Weights of a small GPT-style language model, trained from scratch on English Wikipedia: attention and MLP in parallel, 134M tokens.
MLP neurons of a small language model. Each row is named by its layer, matrix (up: input weights) and neuron, and shows model dimensions 0-191. Each number is 128 + 24 x the weight over its row's rms, rounded and kept within 0 to 255. Numbers have three digits each.
After each neuron's rows, "fires in" lists the words (lower case) most often at its 100 highest values on Wikipedia text that the model never trained on; "fires on" lists the tokens most often at its 100 highest values on Wikipedia text that the model never trained on. A number after a token or word is its count.

L2.up720:079109110142113142094151146111153164124123098109094131109126126091106133084161144131140099114153151123131128101105063109154130082086132127106135160137121128107148144169164158123173133108117144131168115106114112109134104105118108096162138123135103158146137122153106132108125164128159150160146124132113117105093107133129114160128117127142151074121145176110153148124167128156115107147117113132137151136118112144143113147156071118131141106120092118202108101124164155113144126159132149144113129098112166152146140101087136090095108132122102135179117166179166149115109157119167153160
fires in: "as" 24, "guitar" 10, "by" 9, "bar" 4, "style" 4
fires on: " as" 24, " guitar" 11, "ed" 10, " by" 9, " bi" 8, " bar" 7

L5.up81:146130151115119147141095112145153142196117102166138151100108109161122133091152127108121132160131105091154152090107142168118108116140098096114121128132085117108186123088145123124116132143105116190150153131143160168147103145120145116138129103149130144158107177117127165160093116144096095115112115118146137114149134134120085116150131133136104149129106145161165133133128116157144121125135126130094101145127097124148136106090158111149136115133137127073146084154117130120121124173143107128111164109083088114116115152134121126097087082100153169197080121140117155118104163149127091156
fires in: "that" 51, "of" 34, "also" 4
fires on: " that" 51, " of" 34, " also" 4

L3.up510:116131121140148095130125109117115161105128141166149150116158131168118089143129119103166156144130159110109149122138113133130140122128128134140128101168076131150152119110094129130122136116157150077144087143161120112112148156113175091108103131148143157112084134153113113121136112119136122094146101123116123110116089107119096118149137087132144151116153123150161122144103130144141097175110115130107122164172099176147099143134140124125142133156123053150100153098149130102151138140141133089152127147150173164050165107136132152087114142152180121139111135102107076174102158130107153096
fires in: "during" 31, "of" 16, "following" 16, "to" 5, "graduating" 4, "in" 4
fires on: " during" 23, " of" 16, "ing" 14, " following" 10, " to" 5

L6.up523:149112120060084156147145094139142112110092144127140113184125135106164125100132103142180144116127114103119156151101131142138122145118118149107111127085139093087148102150142116081128106170162089111143131099104125150096161151140128144150085116107107095126150109142167145112130164150149146136090128150177150123083139108156132116090107130089120161116101145131113133117133156100109139124151134105160132183087105143126126109133079147140114109160107167124093070145135090131117127146139126154114169134111118141112123142133181092167130164089095154115137129158130129121141135129142133130
fires in: "november" 22, "july" 16, "october" 13, "february" 11, "december" 9
fires on: " November" 22, " July" 16, " October" 13, " February" 11, " December" 9

L5.up581:083167127140146112145134153153122126144158147107125112105133121171131156122124159136132116100139136121099151120144117078137143128133122125075109164120157116072103156123114131111110091128125130127086105148112149102100133158145134152101181098100142150104140124130103143104138118088143147065166158101094102102111117103138148134108170112126133155155127107139113127081164120132154128138131139116134131097134146117085141110121155158114133126143140102179050146118124160136088139136135163168141115146067134140146087118191151140155141140127128160161170129131184138138145102114132128133
fires in: "is" 22, "a" 19, "was" 11, "the" 9, "player" 6
fires on: " is" 22, " a" 19, " was" 11, " the" 9, " player" 6

L8.up349:143116115105146130138140141142173133141105144162116175116149152122135153118107130131157123143165108135125139131136114149111134082125140157073100089145134131099134100161092139090156104142142137145129153142102116114111150127121106142095145146167153152160119130125145145134086114162110128110130117126130091121140093128131138183142095118093118102106050126149088138118152178154108081152153114126121161118100117125150109091127137103138076100083157126125143130141108064140158133208161156116137092108084096098142120106139155139120151145134130143102118101132127143155147133127151090140
fires in: "to" 33, "help" 7, "on" 7, "allows" 4
fires on: " to" 33, "s" 12, " help" 7, " on" 7, "ed" 4

L8.up598:148108124125131116195148121131126125142131119158111138147113119142095107129089182151139140130094143150105092111138145145131133079074122137093156090132190123104146155154166121168109130105083188128112097128116161087156137133111099115121164138104110134151154119109168124154153078160124160109152153134108131125125140125093112115163146054107146102154143147124116086086141122125138112137101167145142156114114146135140147138069104130113155164160139156116106144111109123123166131102138119113144118163110111163122131131154085119129121147107121096119120129144135159129101129134119172099
fires in: "to" 32, "would" 29, "will" 8, "was" 7, "could" 4
fires on: " to" 32, " would" 29, " will" 8, " was" 7, " could" 5

L8.up378:127096097119145147146133146105126129140076151147111144132121141142132125131144096150177095130077140129148090150101120113162103132144141146123169110146109116112160112169123126124125172168141099100078125160160149126117158094054101130102137122147120102110122150104117106125118129097149106124075105171127179118130083144122146161117093189105131168116116105091111095125135135125134140175141134129129173130081105110138156159149066145130099100090141130111146153140132107168128147139124182123113126131141120152112160142122142138096146135104112114151100150118136100124154116116146107104
fires in: "on" 56
fires on: " on" 28, " On" 18, "On" 12, "b" 8

L3.up485:113112128148124119128145137134126099146144109148103103110162140152121133090177117136155143126128154128117139148125151163100114098128115127148089161132097135143131160153076143146118118174169145126133077133109119176132110089123121145149149142157121150141106081130100115128071129150113112132141087116090133106159120076120112128116095118147120125060093127160144125090112148126140108135148097197183150147144170139101117113119101107172098118161119084158088114138105133111141169151141152156104111103137154129095173124084125128118136105108128133091162130127115128168130124132142097117
fires in: "of" 96
fires on: " of" 96

L2.up650:121155080140098144113109153144134167132119127128125108112135104137130141106155146173159147126141132145116139136139115135088117148104126110098117092121174147107108132126145108110147137155140141126102123194108137125126115145129153143181141121150114182154105105123100168104142142099135154138125166100126173084160154143128116098112103113122148055101172095140108120133151137171135163114161135134110162137118099106153111115124148132127105198140121146113109119122096150067135130112122143141110118117164109155070113154113134126139112108099167130180112085116144145161113091106110112092
fires in: "a" 21, "career" 15, "animator" 8, "cultural" 7
fires on: " a" 25, " career" 15, "r" 13, " an" 12, "ult" 7, "ux" 4

L3.up621:104106140122101115139140155137120118132088108156091168111120115100132123125130144150129127156141101150112144165165119135109166141109115127117125140133124147114105144150121137137145135121127142130146066184156119148159140152128141156186094148107125137129145123109111111123093101111115148155082167162126145040139099117065171115067111113116140105106107116151111134184176096141142142132137142122158099161146125109151117153114110125135129169115114136132129127111099148139137144151132127117155125104189137106109148120157127140106151098135130104135086126121095137120108116121131190060
fires in: "but" 28, "and" 18, "while" 17, "as" 15
fires on: " but" 28, " and" 18, " while" 17, " as" 14, "gen" 8

L3.up620:147107128145116143136145128126143168182137100124128092150150108134117165176116144103135103130121113117126127119126086147117158184145138163117153118103113083118139144165101122130117136124096183112098133128138118116115154121104121162103136096112124151178157112081115130148112072180089120127117125153159079133113098104098160115141133105110132178149096127139166101100122126131135141118109070200155123146156143127135097123151152111124137120081102153107135095117109115167121155098139121126107135111144089120144168116143140133142130156137100132136153117145141071158119178132126145157
fires in: "to" 36, "of" 27
fires on: " to" 38, " of" 27, "ly" 24

L6.up603:122121115103119162132155101174124165099127148163155153108134155141116119126152153170170109112113180169112105105096177103122108116152150100101118143114126108152113174103093139154108109109128118128149126132146152121152121132153107187138116127118106141134103100138161127151130112142136147142168082130110146114114082118178113140126158086092111082131109125135142139090105139109155140121138122089170107120115113139151108156129156166101123143161131134126096119104098133117103137143162085113121134166073159128094089154142099084111121134165074125129124132149137122111135091138160122081
fires in: "was" 48, "also" 14, "been" 12, "be" 8, "later" 4
fires on: " was" 50, " also" 14, " been" 12, " be" 8, " later" 4

L3.up185:132071155112142125140136141098140138153116123161120094168146121093121137061133133099124110099106110179116134131178075118094136128117112143145127111099145138130122183169147076097128137169121125153121085102124150103103172105116103135136142128118107161133064121174109123129129133133135148137155142132125112136122112126115114108127115147125166102083102100143096138130114108092129127152127128135156177189143127152118132169125158146147140135106123121125130076137147145125121144155171127103115096137107119104177103129148135152129105120135145108143163137106156091195120106113131122178
fires in: "of" 36, "first" 9, "to" 6, "from" 4, "for" 4
fires on: " of" 36, " first" 9, "ed" 8, "ent" 7, " to" 6

L10.up588:156168147112146134155149129160151099168122148164130129128147111139126105129122136134191138142156168094128136136111127127172117101102106130113129179167115098100114101100145130148125102165123063154133101132158134101116136186081121169149136154076116137122117137106134135126157130132113139139144105137110123081083131123096110121153124099133187121164114103152098121098111168073104109135110147111106152127113099158127127166099128139160143134133132101199143111145102141131105135154142121119157183130109143112096120140112156129118100158087107138111112141140122125154106133096089111134
fires in: "november" 17, "to" 16, "n" 14, "february" 7, "june" 7
fires on: " November" 17, " to" 16, "N" 14, " February" 7, " June" 7, " September" 6

L2.up699:160141143134101143129114131101116112116130150144121124132139113153132103111149103132100122096155123147135145087129124133150111145143100163133086097133125101151116111144092134151137141135139145142182176114120131088156114061072112111100131097131117107111088126120118102135094128145162140128125109145136137154084125119083156168143147167117181193114118175113148123168119122124100114137130114144091130082116147156137111116095150156133126133141136142105098087087098128141150174141156135146155180153139118122089143151156099149102125155100109124112137130119139152169158159061099133150
fires in: "there" 48, "this" 38, "that" 8
fires on: " there" 29, " this" 22, " This" 16, "There" 11, " There" 10, " That" 6

L6.up185:120142085108134098121086110093162162126124093131124098152131153157106116155087162141099122164148162111128093124111101141147159117125097110127141166153116107102167096120074113131127140115169128135160097126110156138089126151097094156160131079158093138148115092130158128117124154127187104121102122134153117118167119136151106125111111149116165111130118160127130135137118139124147134161120077120147143149122151100157162145167130154131179109118123097129155110128127138146109133152133118120141125158134089108105129086179105137110147101126109147176127120201159087101152112146146152102
fires in: "as" 15, "for" 11, "began" 11, "can" 9, "by" 8, "started" 5
fires on: " as" 17, " can" 12, " for" 11, " began" 11, " by" 8, " co" 7

L2.up99:115095111136150119132124107111147171128124151133150158094141123106154148112142138096170155104136172130119159123110112142074159138113123097129123134159137108126129152115097133132159167115099119098086115139093109122129104134128084103110118133160102101151143125119104146095144114196134118054114114118138105093157111145150099142152154121111146167140107115155148131118092131196153142084107088144202142158095146131140152128128142121125094151160137103151115138114132138139130109140148159149111098149150107187151116101090186122079145134109117127119108138123128134138152125153131100145
fires in: "of" 55, "serves" 5
fires on: " of" 55, "9" 14, "s" 10, "8" 7

L2.up495:181164145135072125136103115122167130112089130159126122145149117130105131140111155139119138144113085122188108096118112120134116111116106172158093136101135170130187167120128130104115165090130086137139128116119089126154124142125142108113162077192137144152110112108153133122123142168146132123138132114147119124135116096151124114149087119129121122124146117097161125133101091125141122149139135115138123090102142150152127194130129129112142114136138064151094130162152104129066158118082105103143143115133134134085104162111095158112110106169121127147114117155149094129135138143153171173
fires in: "including" 21, "both" 15, "like" 10, "as" 7, "of" 6, "include" 5
fires on: " including" 21, " both" 15, " like" 11, " as" 7, "wo" 6, " of" 6

L2.up279:151162173113130117142127138098084100136132115131151144102131103133156149131106104069129168147128118106126130135137158152163149133142157129156148134149151164131149087124137160114143088121109076144140137123140076132134105158094095110136135118118121143143148120156127107151108121138138115151133137146116118162104108165109082116117140175146144100137120146114093118117130121151138148101135120129085140129139122161137158150084157166160123122164124175097123106150119162077177104179091159096109105120148179121115153137115107142130115099113144108152117112154152117145044141172113105159
fires in: "by" 18, "neo" 15, "with" 10, "of" 7, "play" 7
fires on: "e" 28, " by" 17, " with" 10, " of" 7, " play" 7, "y" 6

L2.up231:135117112136145150134100089138138128120158140141117163130140128122137148109155120147127130148132106117159101085143121119140116121132110167097160126120091151122178073130112148130145119131139126138098136157128110124103098183136107128135126138148123192149119152131128098132104106095155079086109145151135116149166125129113114110115080186153123111118086100178077091158122097150151125163132107108146136162164103055125135131128103154117132099133179153143077131134130129113158114141151137120116119164115100108126153165146116122068109134130161146133120116147168150158110150155103083147
fires in: "to" 90, "of" 6
fires on: " to" 91, " of" 6

L8.up296:140082137141145176168127156100143133128103170152103149120143150132128112125112130144151113130148150103145114152192141105108122125161120123135124130117118124098115113138159161075130124143131138156138119143106118135185156112132089172111134089103137135148178144099097124112113118123097119141109128134105120068124111101147139170125131119114093136169112090128066094151103188141125125110138111086133136136100126148091122135140106129191135087135111180125147127127122122105122175149134135148129126114084150107120097092128073163118096148093142144153122155112140113164150168148128117150
fires in: "at" 22, "2021" 16, "2022" 11, "2020" 9, "on" 4, "2023" 4
fires on: "2" 45, " at" 23, "0" 7, " on" 4

L2.up138:164137132127148106124146109149175112161149156114139145138140120149090148159109116127131151092076154135117136106089136114155104089124136120129172106100138106091132114135135140112146140116116099121127115107099090161162151186125149120087114156106109119148148119138082111117155093140109094086098135136123141080114132100092168109157126141081176129150118151128152121117086115128150124147114159111145181149166095155155185135125139152122133121109162128145145085121140117136124127146151100173128111106141093156131092125111136145165130122109107114099117125118125175143100156189154130082
fires in: "of" 76, "caltex" 5
fires on: " of" 76, "ex" 6, "ed" 5, "pos" 4

L10.up85:162143096156156099153114110147151115142162139107149155143126136150167156171128110122131126105099124090094136109121104098126100141128095132112191111149128148112124121137127102116134133118126132154084095139106157181156086113169134128168114153127123102153140125145104113124111132131143146152110137143159153151132115136151105122108154138101160123146090142074141136124177120099135151113137117160113143080120159096097110093176120168108126164127141174128078095144100143086107135091100161101105125100158121134143077137130129155088120143102110130137133133146149108111153113150140143052
fires in: "in" 58, "the" 9
fires on: " in" 31, " In" 27, " the" 9, "in" 6

L2.up232:129079140156097091147143158113116156147126096119159134135111090131167125125111168110094123108090151121168174135154138147161165117126123141161089108133093088128146095110149148110105108145088101148161150119132120122104125107120136107121132079100149121127143151164153127119096147129124153103150128134101138115099148113095110136139136089097128122166135169124110106121070115113127148070148105130153119108122152122121117112130143155123153123169071136126131120097125178129160148105123150146110140126151140138174134082157149171149067130154163153097139163117089111137171140139154128148
fires in: "to" 53, "is" 11, "as" 5, "side" 5, "2002" 5, "on" 4
fires on: " to" 53, " is" 11, "0" 7, " as" 5, " side" 5, " on" 4

L6.up478:117109142066125129123110130146125168148190147116133115087112154103143117070115128073138115134083160125135150109133119139107156123173091099121108102127095155135146113146129119119112149102114120129113129120157140135134157096139108163140123099182110106160119154144104130119103129116145172108143084186158152136133117122128157160132098164111103122091119164133140141183104147163116132148121145099149144099126056120105120142127124158133111118092141109118131113154114108086116172137120157149112127085111122149104158094127128153081120105125127107135117129132168140135134103134115125057
fires in: "in" 18, "under" 13, "after" 12, "by" 9, "at" 7, "for" 6
fires on: " in" 19, " under" 15, " after" 12, " by" 10, " at" 9, " for" 6

L2.up557:123066089107136102109108098107116156103132153141133131160132145145128153109128120146176126132094115136135165111127134142099165117125091184141140139172121123123086114098160115128150150099138139130134121124137124138128121144118114126119107126141085118132158159110163119142157086152119115110119141107178087107156139099111115167124084089136148161174100117152126119104131102159131076147094118143140176105125090095096127132107145149147170116141145134162116141130078118150114172145115164162091114108125167132137127122149156121095097119088133134143089149151136133150134126207114087131
fires in: "to" 36, "of" 12, "abu" 9, "could" 8, "can" 5, "among" 4
fires on: " to" 36, " of" 12, " could" 11, "bu" 9, " can" 8, " among" 4

L3.up654:140092104073154122148125122114165078154114157118102134162118132148097129125076110140106145126117131116159091174133137113146160126146133136144164112117134143163171149152169115101135121092122135161130127126106130152076120139162115124131067115105129130129146089103118109129161136148123164119108071113155134113148140139122128136132161146139142130091123130136123089143103107125164135173071139132099098127120136147165147104131110169125152144123157099078123088141163092103125076184118117144094098136145159099137126120140109152185093115133117155138153143106121130135139112149113080141
fires in: "of" 59, "for" 11, "to" 6
fires on: " of" 59, " for" 11, "s" 7, " to" 6

L2.up586:161114163124121150143117121162153154140120130153093085157140105142179104102155125111151097113134150152126121146106099101131107160102117120140070134107099138126119189133174135128099137159114125101087141129089147144138080133118158109163133089141159142098138131129117125110155113135118174105145126135113161105127129132139083163108150132100118204134096167128092127105114161111157137114175107151151112087153126100087121126096138115084151175134114153083137143107115160098156167144123097149132119146129083126094116110138126117148128120113103149153098123117142118127149109153140153099
fires in: "an" 40, "to" 16, "animator" 8, "almost" 6, "a" 4, "is" 4
fires on: " an" 51, " to" 16, " imp" 10, " almost" 6, " a" 4, " is" 4

L6.up188:101122136077128128173123139149178128112087127139133156118118128146111129136114128109122098122135091087177121112106122137116160145120090146144135096145106108118153133108119133135123103157123150128139136137121138058177122115137108166167171124195115100156073099094121134162117098128103143115154111126135154092118143108136129154134146147119141122142134191109119100126129162142188075140122100142165164147128135123093142168136087136164157116129108128099136128111140153144167123127125143100113101120120141128097090111130107092131129136094110145104128197142152106145106160125093145104
fires in: "to" 73, "would" 11, "t" 5
fires on: " to" 74, " would" 11, "t" 5

L5.up733:114110138178164149093097114141105115123152132135141103151120139081098132073134125097146134147180129141170102127119145118110160116098100095098120123090145117106143142101148125146121124143133125142133134111086169097128134121155127166125155089109115126169125131153089117162122128179136157112172144105119128104146090137133115208090123118122198155130122115102177153141131144115106150139130144129154117100166180118144105087126122171101143146119110123149074099110134126141081139134115115127100162135124155142124132123121159149130112130131125126074141087143164120144167142106147118134
fires in: "a" 43, "an" 5, "member" 5, "elected" 4, "appointed" 4
fires on: " a" 43, "ist" 6, " an" 5, " member" 5, " elected" 4, " appointed" 4

L2.up312:155171090121124133120126135118097154146116107171132168107151121142088126141195110114176128120154130115148127135128125105145119106167105074099108120137139124131177072120112146149120143129126140168139135174137158100086129147101103101134124106143136130119140116062173126133156079126131187113138112163131134139116117140139091125127148162122113088162110128147152128111069082123159124130084110132111101147153122153139150112122151115143128087122108158154126123104114131134121123117176098114165151168138139110161130134149167121164114126136088131140139121112087143120095172143117096158
fires in: "also" 32, "often" 7, "very" 5, "criterion" 4, "even" 4
fires on: " also" 32, "ri" 17, "li" 7, " often" 7, " very" 5

L5.up339:098120076156104119148121125132128148128119170147172147103143095122100098167151142100141162150136125161102072150110148130120188129099165135049107116128154158160139163137136129127144124146095095146104152148163133114158151128112127115135089118188121110120142132163096155125107121148124172105138145127111132105094117149135103122127121135102105109113127142134107149128109135153141141143065119094123154145105121116110079157129099109072130118135110116161137120142091143136069162135115157114179130152105136143090115118164118152153129123151111082110161127091140128119126131109154114128
fires in: "had" 52, "has" 5, "a" 5, "with" 5
fires on: " had" 52, " has" 5, " a" 5, " with" 5

L2.up292:158122089102105122107129109161125150076089115157117165125158134141128107116091142136154140104136118146115141103134108112127122120139133167147136134136155146090103137103109099134084094090110120129093125189144136155141128139118103119152134120169096160186123161157113086146130122139131111132116148132152068108116045105158159133119138142167137129113159143120176116152182078136138160121134133084125116167163163125147109117146104139141121138091128129117124127184141151120143132139078129111157121147140114178082159092136154109129134122142123119142139119132136119092128162128093113137
fires in: "as" 27, "very" 10, "and" 6, "onto" 4, "same" 4
fires on: " as" 27, " very" 10, "ir" 10, " and" 6, "to" 5, "ever" 5

L3.up321:085145130096099174162101121112148128149088118132119137093117158129095087126129152148150119125165147152142132101127145148104140096094123146144104088141114134105073143155101124091125148117107078131131138128150147138129122127128168129132069137119100112123150121077127092142135122144129148142106166165134173147125140150101125116080126085115130121127132145114120143135144140087081133166122177106148133101104121087173202138135142112119134124148147140102103172113136155113137111144154092114104104165145120148089116105148154113130144134103183085117112133149117113135145110082152168148
fires in: "0" 84, "most" 4
fires on: "0" 91, "s" 4, " most" 4

L6.up102:150132148109113128082125075106106151102152147137110152137181112147109111094153101122086146138123121177127143129087115121130129122148126137126152148126109110141080117159118154142131116175116117120143130167154174165125141121161118101092112117095121179113143088107074117120130089132181134136129140107128136110071115121173144149088116117100117145113087162148120122123182153143116128150180155128153174097127130106136155086107145161127120116096156127158114118115110145132106139147121173123110108115096139137155131125148125113127092131107141127107120157141135065138135119168113114071
fires in: "is" 34, "an" 19, "was" 14, "a" 13, "japanese" 6
fires on: " is" 34, " an" 19, " was" 14, " a" 13, " Japanese" 6

L3.up110:164131086097141115066163126112105118127119098131141097113095113151127168144142159088116134115101173128099124151144121114114151137168106126171132139142132132142146084107127107122182105171153137147143114100121111119131118125127131116125139118116131124134102109139166102115121106126137126149092158143108133156121133160122143166116090148107121137127133105146110112102162137139115147160120073150114120100155178156151134137090146154132141118107124137113155129149119140099122155171153121164092130106086146150177123157131134102163126149050160131086186133061112154135167087123115109125
fires in: "there" 43, "it" 13
fires on: "s" 32, " there" 27, " it" 12, " There" 10, "There" 8

L3.up293:144089096142109137139154148163142130177105106090144152193120109156078156138153140090130134125114110188106130131157127169076138089112101150128139153090143070105149156099125104118123127101119132140121156107118139147144126137171096095064155109110127164097135127153137150113139139115126108100102088121125098109119149127116129108135129128121162128156110106155089104134148116145162168145119145134096149148168131149097114163176137142084164126125152131148124108104088096118152136145129137112153131129122112113113146132163114104151130076117152125108154078106164122131152120103107104128
fires in: "and" 27, "to" 25, "of" 22, "or" 10
fires on: " and" 27, " to" 25, " of" 22, " or" 13

L3.up99:124132117144137111127150124151151142108111134113104137126154081142109150114121121094135123143160105108154065142124125138148135146131097145116160084139162170154135112095136141141114142079101121150111184106113144126144128128171136089180155132139134147140117131148122100075112177137111150135148153107067173114149134134110151143155151146152129141068131158143141115137112138146144107120084144105142121111161139124157114136159087127118096095146140082138083155136166115098116067127158086116106151175124164130118102144104097102105121177128101137167129119129156148141119140122102101128
fires in: "7" 13, "2" 12, "3" 11, "1" 10, "9" 10, "0" 8
fires on: "7" 16, "2" 15, "3" 13, "1" 13, "9" 13, "0" 10

L5.up223:135141137121088166137168097130145143123153135155111153109132097143159093165102185129162093127159121111128108113145091108088156147094128167119107169148135113125128137137127078120122106100150115120112098149154142137094136157120118094106125144146105130137074076100134101164100150144173140100124126135190112117131174128138159091119119114114108159111147164135151126130134110147127133122118110091137127132113178089111162146160158126098113112149142123144140146168100107110078169156170144145089171131088139144115091097091127128130121164112126138125124114147141092106129115136088135134
fires in: "of" 49, "to" 6, "at" 4, "night" 4
fires on: " of" 49, " to" 6, " night" 6, " young" 4, " at" 4, " f" 4

L6.up180:135140112094113192158157100167177144111152125133131131104083147135143131124092119100143144146114155086130106147115094107149145120150091139077147195148136147144144120129130139117100107148122166153102109127105112073101146101130140108102122112121096123160117109149123059151113121128140114093088137151131136115127097140097125144130157115164102109101070153125105091158132127095133175131138139148101153124118126107122148117180116135117132132131114117078139119136152122114126190107145157160106160136129129105154169128161137117135147159140147079111132164130153125149110109150102155101
fires in: "in" 51, "by" 11, "since" 8
fires on: " in" 34, " In" 34, "In" 7, " By" 6, " Since" 6, " by" 5

L5.up56:149122083104115115141114141087172157123157082122154173123118084101123114140143120132134171121125132110136113100142145165103158111084127151132134107115142107131154097129141168198099093097091124110128126089168129121131164102145116115153112129134094134149143158113114173132138083128151155155144109148126133118147083123155156110139102114065151130134116162081111147110114116117150132167143115129100149144102133089157135150168114123069124162109102148129095160108102136150106111160128161118119120101142124112105156150157155107143133115130123107147086132132159121175105158079128125125
fires in: "a" 25, "in" 17, "was" 14, "to" 13, "at" 5, "of" 5
fires on: " a" 26, " in" 18, " was" 14, " to" 13, " at" 7, " of" 5

L6.up470:150115106131140094146140137100157140150133149182121117115161101167097140106145149112145110129134108078125084148133148170072123103089127120111084141084100132149108076167110138120142090133133151138130138100161161163152103116101139140121146092160148156122109163115144151145148111100145136155137151152123106119108121112114124092128130128096109144136114109119115083113140059148144137142141128120134135096104109085143123140125169167119125088139162104130118124155129145082122168152159141149174140161097113114151115127097146151129116153100144147134083165096137076164128141096142093127
fires in: "of" 100
fires on: " of" 100

L5.up348:118159107131137122183179169125114098121158128151121138141108124122131149158126157149173194151140109117127092121118166081115101083094099128119119150120125123106125174121135116107120167112135133115149113096142096092115099095117140108121217119152135114121146130070117135124102123112115162121115080114122132130119124160132106154141133100090112147133110109139135093145133136169134155177129075187152149095109157105151107145132130165131121116154163110113145086134161147089118133117140128158102117130154079094145120127125087114080152129145132115118125122135115123133121131154133122103
fires in: "of" 37, "at" 16, "in" 11, "to" 7, "from" 5
fires on: " of" 37, " at" 17, " in" 11, " to" 7, " from" 5

L3.up604:114105125142170148132126147116136097172095145124134166169117104140144112127076104130105162129155124096120125137111135113120135147164067144095137104152103114156096156115133128122165153109157183142163126125127120151146136117134141148150141155152147116174105126148158152106096108143166102161155101103125162114143125123144102103154114112128117148115111138120079155177098136151132112116131118129129137183105130093140145117167092127109096082166093128137101100147144129085136154139125102099105111079128158172124110117124077158125093080119172161126151090129121150112139157124146103128
fires in: "of" 58, "to" 16, "between" 8
fires on: " of" 58, " to" 16, " between" 8, "ing" 6, "ne" 4

L6.up386:146102105106153161177147117171126114189073126157157134148114098187140162094133103102115142126118111123147105133139144115095101091107114128158144096085149100158165142160122073149147120098120129132135114093129105138106110133071164116135115144139118142099119145097131128138135121155161141102110114104098132117130095113092146182108103135126114128123095137130095135111111098183129152130136089189154124155118146168141131157148128154105133140133190079136115132157096118093120146130120132127108126084111103125112132144117121142127134131121119112159137088097165097147131158118124102138
fires in: "of" 52, "to" 12, "for" 5, "as" 5, "the" 4
fires on: " of" 52, " to" 12, " for" 5, " as" 5, " the" 4

L6.up493:129104148127098145122104125098121134103132139148132114118161110147136142097168140157139143108103169138088150138135109108120133099122144111139124109127130108138118156137117119091126155075115165144144090144161145129135098128134111137143137074095099127136159132151122117108135159110179136167106133125118122139116092122143136139155134138093136099133112140120146143153121155087130162102177131161156129123117130135172133144133120131064163109145112149115075118156082125115111152164088141135145094102130169165107099130127081066129171149107110095158094152150178101092158107122148142062
fires in: "is" 44, "be" 16, "was" 12, "are" 7, "later" 5
fires on: " is" 45, " be" 18, " was" 12, " are" 7, " later" 5

L3.up41:115090153145157180132148149146157145124161104123145134139103099134169096130092123136128119107130128153141135127104113156107115077125141106117137134138147113079098105144162125117100164127130134135129131172168161176088140108137120137108064148141116133085149104104165096114141102141154172099116165137164136108131118120151139121120152109147170140119116107161106172134186115134174138154123164135130166089135146139131131098133126143114161124135078119149130145159145091113151107136098117128153162104115127132095124118130173143133087136105118163148090109117114087164136127070153144093
fires in: "a" 57
fires on: " a" 46, "a" 13, "ca" 9, "ba" 5, "H" 5

L6.up10:155171122150074128146122126143124151147135109145141135102115114119096106117128112149114142092141121117124094123129196104069120134090137137126093114146137104108108111074122159158127142123076125137111116151166175171121149104157127125131124127119106083161098162110141121157107131139095145142138149123123138118116169143118135152115139120130191097111105126137122127164075152075144150164114137131102118164118110113081140117099125131107107164142091130132093130130125169141136114149103097104156151094104165160126132138140102125146146129164138127130133115080094132130162094150097196115
fires in: "0" 99
fires on: "0" 99

L5.up25:114102110140123146115134107178130146095155162168115161104095164100135126103151100166116151139178088134137117145159136177135173135115143110122102089159158110156134123118139137125106152098093098105127098168110169137107100096142143111149108108135137123105125145142154152117118101164096178110148106154089155124133113120142093155139163149144142147044146119128166118097131077179127157120136101104170142120106118138116127118152127132097132096125095117150118146111098125091147135149119126123126163105153153129110147139146108143095129150133149140111058098121138115114136119111120090116
fires in: "a" 91, "most" 5
fires on: " a" 91, " most" 5